MLP neurons of a small language model. Each row is named by its layer, matrix (gate and up: input weights) and neuron, and shows model dimensions 64-319. Each number is 500 + 40 x the weight over its row's rms, rounded and kept within 0 to 999. Numbers have three digits each. A neuron's up and down rows have the sign that makes its largest values positive.
After each neuron's rows, "fires on" lists the tokens most often at its 100 highest values on Wikipedia text that the model never trained on. A number after a token or word is its count.

L5.gate706:491528486507530537476496497440522415457533557467489496482482543493553513499429465505534521520464473498514526435414542518492516528437454539574503518504495575505511562527516505489500503451521500499457488415502460505531483453508478486439503516472541493444505509465512543559440467529557518542545456535507508524515437494446523538474551509487531483545541528508365409538531486512472444568497465481547488416490564461479468507571547511445536477537478537433440521534441520418475490499476471540518565523520471439445490516532579489500467536466524508473484428458427479478450510488482459476479427469567528470496530565552547536457556504495495546528483520511496510464532494450465504544460446537582516478475535444571508441557525496472484514371496503448473551529551459516483589469583473
L5.up706:421470495479468503537518547483534526472462486503531506537562577579500469518491509507489434499472499526432465444514547559476558536464525535426434541496457506467569526479453550493521416455557494494511551445519497441469519516503502446472511581509506564495445463566467501510458470518513443554532533559567510530431417464528491455513534498518430489509507501521499470489575462480514547466530538494491552482495495440552424464507543556504511414497425527571520441471516527491481412490548443503511499427492545493497532471471468467472474477466501506471491467417469497486454533506541512554517514534524498507515438548513496446479524523476457477468454476435416450469519466544506451546510498520547555535521536452450558516535497558501497503491521530483450516527493438541503547508529501
fires on: " (" 45, " $" 19, "===" 9, "(" 6, " ^{(" 6

L5.gate228:495538523538547527508524501530499490547527472573436415591481547511556464481541534548594508519555534533509477595523498470492496488427539528564520502495471514520536491431468499502451509481497539451483530428543513492488502528535443487488594517536467416490518528459509464579452464510465516519429503429458547518429504490542436577473515492506608486443497414498499510541558493581512449480509403503501529526512530498467529517551535488424516501488505540522487501524486460445519511507466505515490488495550445525540481560508541542516500439533430527520478487466469518526486507528512485501476519493534468434447579525478475511587519469428509556572503532476517475501510444523556554501489482512554505484545507474558497436521493527499446615527524492494479595525501488520479554497566421
L5.up228:507489566449484499507506540626495545505655516495501458532589482480449469589576579496529476541471466514469540540506507479470453531448430556546464536534563589495576484490493536579480496498483450493530489492506556473470543519483467490546544437511468424543595509465563460521461486504492425552482505484482529496554483455433488466541467450512558499546541407502476482444564509515465470462498446523529526507567603462527489547548485535475517520474487527555518567459518400535511532498489488558495503519461525615493431483500501524501421433536430529442474466510470549507504507565498542545531549481510475521456519499421520434510487453492542527500424543584486475485487545538500465498495579487573512523557517504472515515513513544519469531536496447482446555471445519565534508489519447
fires on: " had" 54, " has" 21, " have" 19, " having" 6

L6.gate1041:486534523476528476547520495496502561524526530468551553520544547474457522429509520518512495464511494454487453509475454439547435544482526546388523573530475555468550498457510475479489529576489528505511460536498444552563499530521475535465547508505510459470538501501439533489491480503495575502485479571468489482522541491532497498502484516485545426457564481543505482534504482550566529513507465542499559535456484494592526494541552579498496481517468412578546411458507442468476514505479559506415469490511491525458553482512417490495479539513454414512489505507529479460458381448560474424530586418518520521476456500536531528552534498434445544491577504551494517508456465469467444569427444559484529510467498525561452422511535485454454506570514424473530505510474475546533518463477476
L6.up1041:531530499540514520524530558520535535525567524557520486497415530486499538453517519511485456534593464462522513467478473429539474567499471557471478438539513480423557438466503557510524581483467483471437503511533442500491524469548526472493531576510485511501516445559515527515502513512527451508577465547514502495578528502506464478473430512501484528559498497483527533451480455521502476490523434545401468536416474486520443475563521549474521460514500540520520407504503487464473477481490507479578514534515479538553413497503434494492439527469485579507530477477497502436483507504507468502487525537523501515546504440442465526486503491472557538481546475464509536502462461424496446427468530472514537525519461505467624429428577514534490555461570561520589488537546560502478529516464470
fires on: " R" 24, " P" 19, " D" 9, " Amb" 4

L6.gate909:502563516561522509505523478482513454514489598514456537515552595500521479465490481523497496509494546450521449514501424498533521492469466552531456514456511480492559504477501511525489509522497500517481485530518525504564482450491469514477507455481580513589501562507500513420386509479555560446525528549414512474448553499563494539443487535471457431490463504479524503526497546573492407499525493488491451598535560521480554524558548474480515516526420530445477550517522518506501570473491533462476551569537495506469569505496540455505484529556476506505460571510493532493425483556495509419534535439500510486501417527487508452503603472506462475542569512537504505517522491508537522499520440500493465521476497500569527413520497494468464503483551530481511555518589454465464506488423514
L6.up909:501515474521519524533522543471549525504554515490489492461395500498504539503438484484516491388519526508507452508524496540480483506512534523520470577568541557504420517488421432443480536476449501458468480586464536558473515465489545487434456434519509499506442549499479601502425523540462549545573519475510525533509514518488476519447485444414492518522457460632508477407509535512537526519473484523459496468488504514548605445490569440481486467483519487506545574529451503536575558455508539475602510512519469469568503564454482500434491536524544518480514467478535537495506494472450522516484488517457513497512547396541467455503551432509528495505496493528490506513545468512509446426530522467493523564520517494460441520479456542551553499514522519555527544467536491454514517550434435
fires on: " |" 39, " and" 30, " " 22, " &" 7

L5.gate471:565546600539532538499516510452471405543503522496526471539497572493531497481492460528546504481555524471448531484538516500515465557474487465520496539415533496538468479508473439498445468507566540437483443498499451494514528493513504478469484467542549516471556550513455534512494531530501512499504526470420488464542453515481491536510512531464572479471466529456490466549485472452560462559440545487503514490510531492485459578477595523462512522505536409486540498582478521506475482498496494496495481557578473493507514508491519460514557496536517509496446502451534436528464438503450497481453552441451491473449557496452466490574478412555386501552508569490521474541532516499521525507507483485542463547434494459562494396527483477494465466503452472507488536509513502515491506490435513
L5.up471:549533535468457492529510547529536414561497498464522517525464501505497509426501449465491520482513511555442532525536515445479581535496463482575556557481524550532527517516505587496529553464458521488512519491448413461501571428474597498469485504501515494439549554507413469514527478521529495505505543488438501493544500551495508464497510465366488602476474464473487481473531512497480525511439505504486584463467476533529444516522484497503506418486498500522443571583462513519516486528476530510516556545495479509559445428505475554527522474537491487519520466496514371518499544526460497515501564553438495491554513510458469508450522476529469451482488477551614478508544521452513500472518502515539473464500454480499419431471525500526495478465449538513506488463509489488526521540623460
fires on: " –" 38, " |" 23, "–" 12, ";" 7, " to" 5, "-" 4

L7.gate385:569500570524527563452554559510500524579511522497532498479436537487499538491467472549479485491526553502491380476506506533460443513448464545561485552485570430507476507522542523498477491547519446452445490555443432537453551455558464501432547548514573484515540467574426500505408533535504503582557474446392379475502466535513502516451495414528511468499550487514508543455470489513536524562476502492531521447499588546519558531543501508483499468527483466479479525521407602503464577553518513498499487513513445463495436538451508499563548445467549467464521498505506493502448431498497516515455483494508486480446487585496450487557512529543504456549538486514512487489464476483513498507580507545443461436421496509519428460542451514553509487415518504488466543469578513531466507500487494
L7.up385:558541448519448426521483460499511474528443432472447508543510512510494473472439504499539486432506467550501502456497516481526589447469526430452554532485474476470542526456556553495511475518531492469493486444512521460534502494459513466555513472518525515549483498448514516550540513510485532534518538488454487470414541553524496484451440500513497579464508499586485477486467584549511508567460509493494471488429456485486538497521433515408530464548493604503476478440535478495490445464535491514529626570507481456563445415527447402463465454528527520533551469512530441503466568550477506450490561464562574500522589498461480584510493420545498458504473532509505531535527506507501532477518484395455499429511444484522493436443487505557555457540537495522516510475495500506451445453504499
fires on: " and" 37, " to" 9, " for" 7, " Win" 7, " –" 5, " of" 5

L6.gate1320:523530491472519399513557437527547446546492546523441429524546534555425583517419547571549463487520506481420498437529531456451477508489499574486487506532555449501597467443485526590472575502569499477416461535463500549503528473468461491468493398476569519542496513474574501491503481516501469525567487524473462506488513560522494483507524514493501477548446469506494430528539494559529491465441451461579513468486488506451506591493563531479468532526470549457444504498418508559515467448468445519484504487543414533576534438516560512497472457500550595468477520500543475506487514526501515431443472517501527485498482481521541511516553609508480526489553511593513478447509458481487506429484539624536515414484504435567480471463502430491474546404515546466537478513553466503443493491527461
L6.up1320:446537464504519498509481504504476476479516546501504528544428532533509569555442546461456497546479450487476566497518457501438488454533440457440434535487480534455501499528468453504515566398469525460496549432499442548538547434469496531501473425497541548493521581468575488463583449531467604505517560507521560507501548517503506466526549547453482495502521450518529548507480462477521496482494460469587490493563530480488483464434552537544408536575505476487475508506435471521557480441487496447489450488513551522471545505454587519459492488525554560560566448505579490447481451519566551504531544427485509508524511457571505489501545566512574476483555503472426514495480547492464537514458485543555432518520511421467472569508511509525490568501548547543514442582485485503511499417562490
fires on: " " 49, " |" 30, " |\n" 9

L5.gate1319:464503543560578448442585483468535470566480485484484401495477526475546481563427504571503496459531544458587465494492516513495499523487452499513511416492440515539472464502585523450493536415502573496391500448526476431546491453501535464508531553553429428425410523494448494500495490544529550517523500516506507546447487486491501595509503586461530481447573533503455484509479525490588536492532492433467469527457458420494499460501518515500495508463524485543496465601432509518506506547477475460496494541564475453498519476533526507464508505453468462536486441442568481556460514558476562523486515463522517501453490533443584535484577523513527588572464526507418532494485473533542498490490470409514521504508459533538422472459478506577506477473500488498393539519559450480528545495522528
L5.up1319:482470456464521478477504488512487523560505441480525437507518467460515481536491579479479421438485508455501502539497568575472428554461452565453475516542507541506497435527530583446498483489444501498505471504532542466487480472483501519502515479494421422451511498527546486511513470531452427501515510503519476549452493568464503451483430557543483503541520483484472503502471483531541530490538485483472452490505485434440524419495468480484457548473437527513500507565530511552511471535525496578537497509474528516458434519466492581462545423458476533435540430484546570519504505488483508535468539424495464496446531483385493506528530563507570515505461482471452548509427522459490473464532558486540506451512521531473520529486473453589509445436497490470445512541409529499505536437555489
fires on: " has" 22, " with" 14, " have" 10, " uses" 6, " With" 6

L7.gate307:515503585549517497516561501552484477541473546478553479473547555433523424487458441548429535475502412549506440500500475553569557470498448480475496500504561489497585552530486478488511576506537493510461487478482477469555551539495546532500487472460555437541455543503491481486469501515559465540469565609490455483484502474492502559483476508545541489523481570531449478424549568521597454454537474575517423532461469504454500512480539434436535466489486547519510558486496492510527585445551453529467501499514457493519465489479471513476509473474464517479443454526515489486491459535494522440513429495557494488488538431470534586520505531470453533526524498511562456501466484474481485445442509521506582486500470506556521499458502463487482456490496513452497503481516525454509473470465490
L7.up307:467512481518505551500501470477561464493479524477473434529496490499434495510403552425542428490416505483480506540461449493564523473522418518493504516487459539486467524520514491523507507454436421514436486490525487568511513502485428496546510416526456499471524551497540483474495502472524453419529496529533502528480599524517524505483492506536473543583517542546492500543519551474560506494461547531528549494515486523549509494503527480514521535563459537490495497501503517504501467447507509467485528511493471452523530521460529458477459543461573538487452500488503515432483526552517559551516513440486494525465520431498529523508545437497467459506527512433490469538506510509482476454493503494546562480498476468473465535513522530504465550492512522607609438468519454500504593436445506
fires on: " |" 32, " and" 26, "." 8, " Team" 8, " |\n" 5

L3.gate898:453575493497537529473502448438516532545434574534543470524501505492542526476496487506547426537486550518499500549462512447481528420458476490497536509470551521470425597550488542419468554469553556520511520517464462517469500512495455540500454473547509505502434553507501459443471541477537475559497461434494512435441514587590488451559474513499510496493480475429507407470488483458452493477503463457530482509459603504476502525511432411459511509550513457491428484522451542458523589529495432460538523521516502396461477506575500461460514516543517505542514519478427517546489505523506443507501481554495516517455484556523439520484522560498533505465504567496484494471513477518518487504516465496465519501411505503476479445485484449605466522480541506445373509455506496457476503542494484
L3.up898:486522494500529496513525453491456560538501528465526501520556486459500543466414505425507441527521473488537470583467467522512558519526478522456514494558553539549506549522474469500520495495525466478581473560402427554497492516479484495528470538551497533559472566400490442496497536472540485514501511501511560539470421529493573501569492536525481522512487563450525503497553469485473485504579495458508496488491499472491438512471500471527532505521569437570511533476585482510459479506449544432484526452472547501542486496468447483537545478449513483537509472547465583541492501475547528475599434517485430527567483441531529494455476537469467472510462375569481465511497514506509553505438476477514567524508492538446540623474502526487532475459491496451436519434467514526567551517544459
fires on: " between" 23, " of" 12, " from" 11, " added" 5, " compared" 4

L9.gate382:418546549571531491458539531548410472554503506435450470535467526517549512472518494518474502554458542503511445444578515575481557559433459457514542403414515479496516539510529514511486461480446469437439445516524475570531502541517453507570522485473539430525508463542548517488491511541468514551576515470518422488460535541504480510430555537513500456466518533498540503479541501543517482467496504462453467514408513561457502546459421495473497377470502485450520550468433494469525487540484434489475450498527478528503474563487492496522498561506462492510576565556445370505515500501562520496496449512499526463483518518460481494530526514511397503547437512539504410499452513537449599454540505472603520491486416477517518522526493461471489450505524542384472586436461564483502454534470523
L9.up382:446553544422489442469453505554499504474540507563537513536564479462485458478465473525498460541496540499440516446450449461585493494447472483572523552513504540508482470468503492516567511475461498525452497522482509521573503522494499528460481478435516500457518507478523475458481440489515521404409513504505489514534541490543504496525430351527473499498523484401507480505499571482479470542527529515549511536535488521501540434517472508543521492509489497474540492491469503500494551453487502548473558454491501439495525520522432469497526541544442551430497466469486457497470427510390478558509502485478486524467527462513506492573584415503558430479483510506538544558470457462483545471524511552460523508539447514536457464553531485485501512449511469446494474530486455456560514401561474
fires on: " |" 34, "\n" 18, " of" 10, " –" 6, " |\n" 6, " Township" 5

L5.gate1323:534531545508566555361531478485490452461537488447560530515464511461579578512486487547482496467472577565505545498444483559519436526479495505514502484492493577491518548477480516483414467421466460486499479421504491483501512468555573430504488550450459432465562498415534575481389443535488502515439425525480548532493514437563511526494423542515537496531510524481517434529439513452507500602514491436521490493498516464397526470505462469472484481488437530534473459495413512468462555484493485564522533506530529475486495495489525503460496579513487500532484430477422461450447452433480511500475455482584552475492458492463480507527521456526486573563469623513456492520563485514514507557522414493519516496491530531542545489495543452470486581475525450504513578591513526446426523457489446
L5.up1323:516464494477502474492535487548478408499420567479539521561470496559425477542418513535431526497471492578530547498413506509501544462488411516452505563495538504513574547530528537570446499470529444510509498490516516522484474527458533523554434546425494448515565511511506476556467470462512515553529413437512561550474515472536546493523492556475485439506487569454472490535476533515487516532510588495573492506489481448478444483576537554527426447477519512523489385497417503505480511465545501575465603495481531457500472505524521479471511548470428491555502493508487523458487515426489402525526458471588454492520507515464489490515508438453489528518518557424486558419480441531470526512488556550495524534595464487482488474559550511511474543485539485519502536546487512541534589460534383
fires on: " (" 100